config.yaml
n_layer: 15
d_model: 256
n_head: 8
n_kv_head: 8
head_dim: 32
d_mlp: 704
vocab_size: 6223
activation: "swiglu"
norm: "rmsnorm"
norm_place: "pre"
norm_eps: 1e-05
positions: "rope"
rope_base: 10000.0
rope_fraction: 1.0
qk_norm: false
attn_scale: 0.177
bias: "qkv"
tie_embeddings: false
parallel_block: false
init: "uniform"
init_std_qkv: 0.03
init_std_o: 0.00549
init_std_up: 0.03
init_std_down: 0.00331
init_out_by_depth: true
optimizer: "muon_variant"
lr: 0.00808
lr_mult_down: 1.5
beta1: 0.95
lr_head: 0.00447
warmup_steps: 200
schedule: "wsd"
decay_fraction: 0.295
decay_shape: "linear"
final_lr_fraction: 0.0
batch_tokens: 32768
seq_len: 512
doc_mask: true
train_tokens: 266600000
steps: 8136
dataset: "wikipedia_en"
MLP neurons of a small language model. Each row is named by its layer, matrix (gate and up: input weights) and neuron, and shows model dimensions 0-127. Each number is 128 + 24 x the weight over its row's rms, rounded and kept within 0 to 255. Numbers have three digits each. A neuron's up and down rows have the sign that makes its largest values positive.
A block is one neuron, or neurons of one layer that tend to fire together. Before each block is what it responds to, as a language model described it from the Wikipedia text at the highest values.

Responds to: Pipe cells in wiki sports-league tables just before goal difference or points (e.g. 17 | 13 | +4), plus scattered mid-word pieces like syn-th-ase, par-aph-asia.
L8.gate155:137144104146139109164128134094063124137091097131167119102123177062147136095169118135123148137149092130109130128086147087101097136129143123139145151139122118103141154162106135116112124137123165159146159117119129146101156146112095154157161131155081141140149108186143138139117132143135117167138111112182157112117155108112116141159135151121152145121086105096119114136093140151146133155130
L8.up155:144126167095115121094132109145131114114123177130134165103149137135175139104129142102202072113101162177100111148150096133154073136167127094123134117117114133132141144111121144146133124102153134121125119148129115112100099118132131107139150136150116093196126097077132125156171114145124076089101135073150109110166132102168151145125133121109099134111127115117107089164123155116138128150114
L8.gate171:103098116099142150137126148159114140131145136055086102127124088133100099121167161099144138121129130120161119117061140114139150140127129121139156100109107144139145155106146175129125094143162174146137112111120135091154143091110080128120117126115133110129089162121130134125148083151123095126151120147115123123138145114139136121143199101122119100121130097143159117101089135109186125121118
L8.up171:116140129116157061161148111116116119180150141099143136129112113136131153132149135109153133161163143140113131113142101115154130135132128074106097122157151143099087150105152114115142139188099120114100136119143117095110107133163158145135123130108163098124142173146079138157122080162173111121137110153103121121123121104137138139137111141135078098091142134132131132113112153126120088123133
L8.gate315:116116105130139133103128131140151127146167082134112141124119164129192118111136156117099098140136120180131112103085110175155103143103158138121109127143090152108142133080143140104140143162100174149197124125168127118103136134106168156152133086168146122175138054110108116169158123130118131141128088135132104092109133124131103162129159134103122130101184127122131141122111148117134135147117
L8.up315:122151122157143134103117093139128150148137147113119111161111151116123098142178173092128130123151124179093147145119111131099090133109199134131157125142156154110083126124144106134118159088088108150132117098119136137164207105136136133140107169101121141161099167128126103142107140124137116137132157154131150106139130146127135129168127164140088107094120123112077142124118125170128132141126
L8.gate318:112101129130079140105138145116106090153090121112131160154108138137117157167107121157126114133158161125145126118100146109105107113155160137080120147135120154121152106130084150103099103169164140119141120176145156149164129121111149157144131137144110122167149116137139154140110159108158134111149133143107103169130129111194149121110136144122166077101150126091131149130140141147114141126127
L8.up318:117078102099119144132088143114149179124135144134137175137111125128150122111123145152120127100125157149103118139162133148155141094155140129152134142127125146156109118091110153127074127172117181157147143099124136102111148111093120156125104166129106145122151130158112107097172126155139100130142171079101121110136130123091134142114101137164161096124124159129162128154097175089111125145120
L8.gate476:153128110145153148134122124144134127072119115122125135144144158159146151121140122125137156078141114183123100142135115100135175161127104136096163168099095139144165127120150167115102109170141134107153123158195093147159072147175142122126110146126167145148123130136103144120113143163116059125105129109142152074136144144133131103108106155124108123088123103131131087164121164103109107149143
L8.up476:061141089136080140134113134146113104170168155108190140131067121178153133129094128115134168144171105156112121127100137209123123180145150123113129116125103086128115081159116118132107116113125160125129138138131164124120140142119151119139124109149100098097130169121130113131133108101149150110114140107135129168134098129139132133141150146151092105084116120132160150099150136153122135119098
L8.gate579:115101115117084121151150177152076122100142123156140096122125114126082127133149057165138128145132084141129139112105121093153113081143147126142096106125112140191116106144100152111118142143121118102165134103100132142152103141127147146154103160100115102119119120115091151124208117143130127121117084121116108119122176114111141154140115167138144162114109133132151105167112134093156116155141
L8.up579:102202135191141131122092075088115106151124124146121123137109134101116097115098146169161143079121108119076120131118156157108101113119136118104147116119146152122153071107104110106133117173109142134089144116154133176142132130136128140116138180127131111136116105091152138149134144098072158078140153134166105098136100101124154140091165123150120084127118141168094141152145130110086106119124
L8.gate603:110102139099147125143140113149097141126127115118174106133088138133162129144125133103116093155211167186054126142114139117154124153091114158141136140129158109093120113122140206114103154119107135144121179141143125108124105149105153126127158124117139126135090145153161140150142100115117122117123147154130122105149133116108124122150090103112129124119140195109146156101111145122122117109128
L8.up603:129130130161135133098124117155146084166148148093138171119123158137102105104113097111098099084090142148121132137113117178126129120086090153133173147118099147125148102116164065101153139155122152150128113102153111139098175158126099113155110129126071101141153106113096118187117116128100150106124094142123148131092134101125085095142120127159124098121096136114132174143150116143130128126126
L8.gate627:089135082080108088160129103121128091129121088137138131119122172122142106171130160140107142164115121160115148111156149091130119154113145156158141084142115123103124125081161142129088170145157117106149177129178123136084126131100142130095146154180098130109124128115139119084126149128113106116160185128118133147130149131139132158093154123138130138117122163100143149141133127157160133105122
L8.up627:089118111159167128177159113135105141113160109105147101155116170108120119138094098106123127133079141167168137122110127129151128116143133146109141138113135107150123137124113158132155138121097096119151108116132117167141127151128130160133106123105095130153162157116138149122135122093139095136150111125135116139115159133141145083100097108106128126133129136134132147117124144118144068127142

Responds to: Boundary tokens after a finished unit of text: period-space ending a sentence, paragraph breaks, table-row line breaks, and closing == of headings like See also.
L8.gate50:100107123101076145100104153112154088099124118129104103131152143187132157099107120119177152132107140102159135169104092083149144117101137153094158157100106123175093140154103153132125121124120102122168134145137113141125113192111141141101149112112127142093143127142121139109187104103124129115142095119110074120107166118122176136136156136090137102110108147119150112128144108127102124096136
L8.up50:116105119123101144114111118133111086097083155149104155097147161103118112140130122111143092113150166133141124141140120097153163128122141135125115086160171117079138148149077145089146146113084207120100151126135133136097111133109123123082136077112125112154115110138092118112114136100076121165113117146093129120081152123146153144143125135103076110117119112117114114124147159152108155163101
L8.gate93:121155153094092078100160117120124131147097122145106173147139121149116152140130123094126170122094101113152183147146113082145152131113137177128151152155152132070146109108097145109120141136175150132106141137147111160097150129108166145128099141097121078056131094156097112161144151131094160134087096087124108129099138141131144154111136145120148073100096092136147106112125168133141079127128
L8.up93:121145164144136125123118146073109120136126164159099134129154100122093102108082139115094138107123111101171111104181126124123166100113118162118157149148157151139115124129070124111123146138140139138112131136136122155127156128144140164135107158135143073166134075155081120179144153138132100120139071127093093108110126102092174121146176134154129087142123113138151125123127166129087137112096
L8.gate399:133142115160113121142085148126128101145163124122150147154124133141120117193077120140142113097094146101088108097095105166147109130151093158133157105101141110166144123111084145144170141131111119147151127120152082127117102116101152173104076111120159116127123109134137083139168119145114088156101121148137149118111171165065158142106181120129106113120089126085112133149108151146106138034149
L8.up399:101131114116099125108098096088115154152115117151147149157140138106129056163123139138153165148116094119116116115120136147185125090094109129118162126114109087118080151136077131107109114159124184163131153147095111166160132132156098146086116144114128169152116117113140134134153105114104126110110124133169102114093131130141167154144142180167141092106149129115141122153147140142130158102156
L8.gate419:137141065124152086121084148136125151135110180183138188123085115105127178120143118145130108121141162111147099131127096119133165155107115107138133097177152104119129132136111106109169139137162107142114172127134093154108133113115166146123091148110106113114091124143093118124114122130083087143126110176128089100132143130081129145099140141082135102125101143080144102116125139153158081118092
L8.up419:100133132134112149087105080148115131151085135140106137118152130128096103128103147106157089107136129092136138131124104134153141118122109135102162135131159100099113172105062121103149142117147121085111109150132135153113143117155181158099132159111115076131114134107090105148149141124146133158126074158137082078123092084111125152128101139089108108115104148088092142137117122115133099115144
L8.gate445:160122126120150126142143153127140130151107120098103140149094144150170171129158133163166112156086147105132144111156170136170157104123127086107075132109123125139136152122124148098138134078123150118154172139116133161115158130159168166074104148150104141104096098141145119096136142115089166135142127145132113105075155147115138134118151107138099076100119134139112115150119182154121137152162
L8.up445:132109124104124178112066120148098119157127128110111120166082115117147174092119080165141087134061120136141101122120149111166150126091076103102156106121094135142166119124131112141137135121118128134147126227143115146110150102111101087110073129121123149131130097151153154114151153115117134144139108148115121097131139131064137097119146143120124136112051157153135108122092140119099150123125
L8.gate507:131134097114126142080095164135177147132096163128145138134130111135158084098104145082196143135116148131145112143135110148176150118094106169135112164149113126118157170147119125078110102124097162133125123137120091131144157136137155142073138137128168124102077150154103129120149150112125107146128100159088122092112136101133142185154168137092150121141145131129184126111160173143125118111118
L8.up507:117135101131144122137077119119103146144114116163117128113124163172128078151159138140166174160142145131157139154103152105133103135159124143140119135130143091134108080137138155141158138128110130056139153143135136136111107123115165151099138163115118112164120159138085136144152078105119095135136117136093095122122104108046183101130152121103132108114093120090127149147151114133096118102161
L8.gate647:121096075116118098123119164121131139165128088148146134115122121132117097173134133127118140151112110110158099125130056072133151147097123137150157137143167142102164159113115171117115086124145151136127105133150111132105135163101170121093129122112139111135138147151105133135128090122122119130084115134090080091124108137117137118151106123094122103146143135079130074116143149130128076103122
L8.up647:127158116088117084119137156112149125165145106163142132116139146130116121135162145140142129122094108071178128126084089065117161158164130140097137140132162121140132153156102154125129112134142143173113140157149094147106144151114166116120105121123127104152079134134098113125148118131109127122081154166115105065115124158119110129108101118054108067124102148098092093101123116128162095084121
L8.gate683:139143079136105142084095131130166155149110166187136141130165141093138125147121152073151149107096114088169157097112110125159114112143102148122153172134143090130142143137110123089123152163074136133137164174173093124112139125141130120078121144133132157142106092140113127164170086105103121106112108174129125085112119134119152114159127119127148104078091107127133094101173129147111138123101
L8.up683:155108125106117076127102122119115136172107156154137131111155112137116114141118138126134127137123113133130136128130102153129097107120123167136166159102146103149129171101080129088119130176113100116150158151138130147171100151149137145087160152153159108125114122144087085126154103110071110108147076183117096083067178137096162149118142137051147135138112117096157109130143168127119147124122

Responds to: Word-internal pieces right after an opening consonant cluster such as fr, br, tr, as in fr-ag-ments, fr-ic-ative, br-and.
L5.gate215:123129157084158153100139119133121120155114130099123139185180102109129127128147129164125097142135148130112113144124140110150125113114140129125110104133128136157133160141148113151129133167120167088135145123129136153141127161154097103098141113173119142125142136107144107106112108142113115107124131144123108115123129148066069153127140110137141136153117107115104167126106074144155132084112
L5.up215:122088139138171107111117114104147104118145099122139108094123105097164120130129122132097127141162146124125096134159142128133176108148153136112083124107128089154111144101132123133115150120144162119132113102154099110155132178195142141122131149123140159143177142145162105139137141141113114124152127109122121127149088152142181162099134176135159103100106137108111140146119143136150132152136
L5.gate545:138110151142146134123085128133137123143144163122134138126118114107093133137149159161102111148152111085128127144107164138105102108174119118136136168123119153107114146145120131109167123105113123124118144152103090068165143144105136113093119141122166159160130133084150164088102121109123083107183127154090074157140127108094169100174156124093202121138162134124169127125121107140101147112125
L5.up545:106107143114135140171124121154147117139130122132122133122134129129101111097147156131127042135144122105123086103093126121052153120140114075161101179101112114163180132091113120147159140081153090097101141117133143092115154138150108132130127139121104150102156139154153131136158116135147104109144154150162118145103188188070132132134114128071172090106107134130101107119163131114166138127117

Responds to: Fires on boundary tokens after a sentence, heading or table row ends: paragraph breaks, closing == of headings, ". " between sentences, table-row newlines.
L7.gate82:134107081123129120123140107101130140142115172152120139125135113141119134116139138139160127094100146106138121162167087133098135125134086141137122170147129129086133147136144162099101146129144153104154125138141122156085184110126173114141176196125083119187132126136129153129159121120146094140136148129134130100126088179121134147151151107121109097121133160141156106152138156100142158114112
L7.up82:113084102110112121101134094125127126174108151131119129128167122163133119133076116104144121121132106097155118115131091123113121135132092147108108169142159106136126142134131153074146170149108130136125143110109172127129127115129114130134160126151145116177147125090136149105126081109110115152121159156128109121078132136119160117112138150082108132127120129155151135144129118127139131085119
L7.gate219:101103121097147141119104138102115156179142168143135128142101135130131103084124135140143153104159116112092161135126100114144121108111130175125129105167104108123151111085129138133123092157155093077150159167120142178106124140164156146108144149153133125126097139136074130126136120127095106132127126152125084050151149116092149137160147145110113097088121107158142136151149121111112115088143
L7.up219:158141081141107071085070163092159104147093163170140165149147170111149115112108145175103113137111170101151084152147131108104105131125100151138092148137126121152099172161099135074096173134117110125149103127151104115127086148148108124082142119114140129119138117161118118160162120149101123116137136119123101075109155169111122116120151137073128132137114105116099121143159091136141136114126
L7.gate349:146163108049092109137096139160101100135137113174125170145139126152150082122107105152124141109122128129153100202104160107175134114178118090137121115122127132141133177104091120071113115142149145124110100144115123179131127159162157124104102139135123136162103109162107105134132119125117099102115143097131073109085130131111145127118126151160130107111117151104104101163160133143114069123115
L7.up349:095151107126134158090113137161146115123112084097087136141163080129128093107139111150135129131111122077150137145133146058118134171123122117129153111074132148132146159115104102131138130164107127128124127129144133160155170164135154179084132134129127107123096129143159138106096145092075160104117113169106127085107137095089145162147151109127122120068149112107151104157139114111128091108169
L7.gate511:112142118104130151125106112143083102135101113172118146162141129128118128105129145104148116129159102112118091156133143103151138092108084119101154160151140091161141141088074110098111146155096142118106133200123100171139135145136140170112128132105155110118122129157100128136140118097106104093098084168139093100103117106108140156163144127094119080094111126130154116111168099119135114136132
L7.up511:146142094116103112126121127098099109143159118154106152138142142090128147157148157145175108142140123067134102103108117120159145138090089144106118167117153148162149157132061141083131113173106128124113139152143121172141147149137172135066120142114158132153139123144109135128149097100115107098106088140111130103087141100109167132153148103115118079126079135122152115131151115119083121122107

Responds to: Line breaks, paragraph breaks, and ". " separators after a finished sentence or table row, e.g. after "waters." or a trailing "|".
L5.gate113:145155097128128086124111139121115167117124147118121197152144090105117130105131139127139171175137133075143102121126092071137158141107086126112140164128129099168146155099082129102108111149154139137108163193131110146141125109138184143102115159136121130109102143166108125144128102118121082129108078156140104086159139112075163114135165131082106091115119119102123131114146126105105109087105
L5.up113:130164135112106137095124107106127141093122117156131182139171107115092110107133133122167136138107138073123126113101082099148154153107080143128117209124099071161146138124104120094102130149144156106118129137139140157125140126142198136084105141112144123125136151155117095127144143145131120106124084135145117066139138094086109110171106143107104101100099127148113129140170130111125115102104
L5.gate292:123155070124098138149119132138127134108130136157141208172150110104101123135184130123133162151105136109107113105139085123132139141129081125135134159117152089137155171100076105116125133147126136143108144118153143148105132159163193152111095140119118135154108135112129131122164132168129115120106096127140150116125124096089152114164136107083104068091144108125116160123159127092136156090095
L5.up292:134122133110112092130138128105115143128116111125133161177103084128151121100134145119156147162093140103115152131107093135159155127107089129112137138153092127157161109127072131058124133118148143165093130141151132139140123124171196162072140154092112122144123104146129131137155122158126095128121069145117154073150099127117120053140144136088117095094125125113122128128161113125104129097118

Responds to: Interior pieces of longer words split into several tokens, like ab-and-oned, ab-nor-mally and extr-ad-ited, plus pipe separators between cells in wiki tables.
L7.gate92:104151134083110113107129097172135129137100154144141127104122084142156168125105132119137141095179101146136131122153104158190148134179153106133143160132134131165120130109137136115129133160094105117159140086129132100118148116103132124139139148177093155122135110115120109125138149090163151096118101121125116109099164164147153083146146108135149113131145093129116165113122142095106137088117
L7.up92:156161122134111142077159108157079106150107146141133087158146119135149145124153136114138138130157106072140121124125144130116126135153160108075123120110119149154126129151106107094143119124114101117167091132163111122127100112166140128093123113162148140128169124089150142110076125087159127128123115173101131147122164106194115114194133083148101122098156119155129160084084090102117145141137
L7.gate123:120133100105099116148135131105095145163130107102127123109113060146131132090130125161116137167126125081112179112115119131134159112088152132120130079125138129130077150158117138126111153119107122125162083079133095119129126129160191155145143130158135102170109133156117104115142165092111127134125162115160151172137091113116113129113114060135139133136109186135077104123137181143129125128124
L7.up123:167143129094177131147107116137091114083104151131139106136152078136163130129154077147129121126114114134162108168095108083149141113144139150168139116102134164153122132149124139105136109111159152112106090105103113121102134089148181167115153151103124135097105147133123149112102115068114135104095140129102155112162104145143155134117119161095111154113126106108148081143066095144113107122119
L7.gate270:155125080104164142088156107149089152140111114078079153135149162149124123130133113139120149127101146133126174137122130159135115126134182142127120159178101145105152100120117131124134123148113161136147174130136142136108126122145118089168142156133161087099151102078107100117117178116108123122106131146139131093172148143172088165129133142094130133144133180174157152136119196107174139129139
L7.up270:137103169148140121094121093117134116079122111143097137104143137127147144122162142112091106125132155178107126142125122132097111144096168146127123157119086124135103160124152132146148134139161165157130132158153132163094135135134125138172134128141123093152107105112151095134163135101142115124091153148096159124152132109134172101157178123085133128151117149151122151178104160137129184109147
L7.gate383:074111148106084109091104115122102145115124160173151135165151118162144095126111120095121110127156097148130118147152169116175161106154144154148155138131123142188127152091129153118141145145079111117155123101103116128170109106133182151153102089129151138146142107137119169114173123109165120136105087138107132105128140128164115130152176140111128102160125122123118087142127117120183113097092
L7.up383:141109112176137091115131138133136137136133124145105138145143099123171121115120150167114174100118125140122190100161119121135115150141151136114122125106114121114125060145185127092151122153160112156140131128107103117125166110135143128153126133163138152102138108097113119130109108158137194152122140098115115143126111144144070124092134126117130166116131085092147143158086126088144158117111

Responds to: Mostly the closing piece of a word split into several tokens, such as embr-y-onic, vertic-es, milest-ones. It also fires on the table separator after N/A and on empty IPA slashes such as /fr/.
L8.gate27:157135126132092122143128135140128176151146071100140168149115125098120152105099156127096084159128165122141110125107118143118106117086147180155128148075137112138131121119145167151143121125185144142093150100158130140086152151083141099124134103124150171073133099170147143091131120109090122132146118124105134182153092167108128133130085072129122175119112135086118137082114114103100136083126
L8.up27:114118143085129111159146146137088094113125180117143135142134100111130142150093107113169181135151085085141136161129134133138107140164124118116108124165155113100124111136132085095118112110116105160169110153115086133144152134185128131136126135155116091100127140122158156120140158172164071150121126171113136128173138165114144116162110117142111130115125118128106131092140164172089141136127
L8.gate29:118096120143080152115124141137117112168102143114112134133151087133105218133115124133099156148137122128128123139129139094153076132105117137175135155110165118114117132156120114134104110129150112126153146156146122136125145115113102150158138099176202129109116158206103162080128154122107136141154137105107151137127107138136101151132148097095167138090099139154151145123110130074089150111114
L8.up29:096083146126113140122126138124135140123137123088125157157134102108111121126100106128145100123113148113151148163104111095134136145147118159127110157125148119172130101139148104113162153092160126110125145094156123116068145101110135102098106158118127139125100165120164114135146179147071085122144103105193134123121094167129087151110107117091127116097118139133165086126140114159117100148155
L8.gate229:125142102126144119168118128133055107149130105152094141135125127132132081135152130101169178122133112121124139125112152168107181166137163165155122090117081110130120115159116147163150141152125143135089129132167110133129125132163115117116150096098127129138094124117107124130157157106125117170103149084126087133176113134127149096135180123151157103125098097128127123089149139135121101116155
L8.up229:125131127177123124112114098158133113135105143113106098136118154115081142153148139138138110123149108118140086120114144142113167104139186122142145146090130115160120148111130107100118114114147100063115181138100153114126099093152157156111114112116097160122161144122133157159144111137167114120106109128137117142146201095067137153114122106174146130091066131097128134157083133119144117138137
L8.gate397:111110124169088146127110184106143130136148148114119157097110130195131151132135097156164160131145123115127112097136126107128174149149144137114123147101159084101140140148113146141106140137136168113145124147159079138130151129133128137146125096147172140105074172134136129126125159152121120101109091174137077146163114136167160126118153146119160113126105109143121094130097086082128100104112
L8.up397:150138084105111164190134098129134143154122144121110100151083110110157141102125136158142121133109100125100148138139117141118138119160168122133165134131159111158136152130111111129157150102160162102117143132150122121146134144148124093115122117123120109108164099141134146116124137133165099110122147116138129173139166113090156124141155104103137151069129105121134122107092128124081122116188
L8.gate417:145089143112103126080076149161095128137135109136175142110122144163089128122107158106129160163122174098116138153157135167173160104121133133119125129104103123158108139087100087069153168099143104138085119120167114142166112125097138134129139128125117145075163110108108147126162169122083135132137131129115117145170158101162177085135148100134150114123113136117128183140124130142093153123144
L8.up417:149145111126157137167163130150116157158109126148110139147161107132131105097114150114126161103137124097108142138152152122135190082132130168112179132131116089105145125124142109129131135155099196111169182158108128141123135116154121160088168164099138145194123181138149131103115149105114111117144119121171111119133105112093128106147159136094161123092153145118151108117103094128113152106128
L8.gate596:099176114122108112126163167152099136144121150099177129160128119111148098167116152151119141132109137074107129145138103140155136106155127135150167155111110115095154115084104094129133156101126101125123160127134141130085121133101116106139099062121088142086117148142111179130120167102164100079142114105149086162143125118129168136114120130135117092118139139129099114152089082136128133100127
L8.up596:134085141128115104112069124105152129134180131160118106081113122154120128134152136110154120136125091112156168109160136125122171147102130137143122125140111077086083155138131131087157092111132117127092178118131113143136103166147114107126117124124105140110124121076119114138117088132113161133164084111092083141164116124134120095157110148141107123105144096105145172133121143151084103147086
L8.gate609:100139048125094145099138129112119123100146139125154144130092143173145122161158122142123136133116144155146161131148097099134105131146108100153109121163146098126120143142113100093126176173135180100155114136126134204142128111144126130152105111132118106098129113135121135135141132145091125091158081100118144162152130129120110147146140170133160147068099139165155163102102148132111108120098
L8.up609:133101074144116157137135130128140115117155125101148166113155126192118110142122106119168155147121140147127093163169145129144113146130100149137139183122158073115108133133118141115152161128127193141139153136100110126134122097129143147095116155167104125130133151106110143129144120145029109111127097095130137135141085110120126125157136129161100124034066148149160120154151138169130135106122
L8.gate689:086106163155143165153134142125130161149147116144105114120138128188128100108135115105104135162119109125100137115090129106117119098136125165145141137109121100106136110161088156163153130127113135138098172098148146125125119148152138132145110131133193112108131132152173142145114148173113137104135121157121080136157105156130155084120094117129104116115155111081146121107123109132076135145121
L8.up689:114126123128149135139118100117143144120167086168095155118152113115110101144102161123130100165129124107109102176132104079107087129158129115092123109085172108100120131145150117108136114117145121114106118143142146084112139155166099115127162149100144129135089104092165161110131125083122126162140122117166110115135132139095138119129146154070150138124098077124164147119107115135129123119162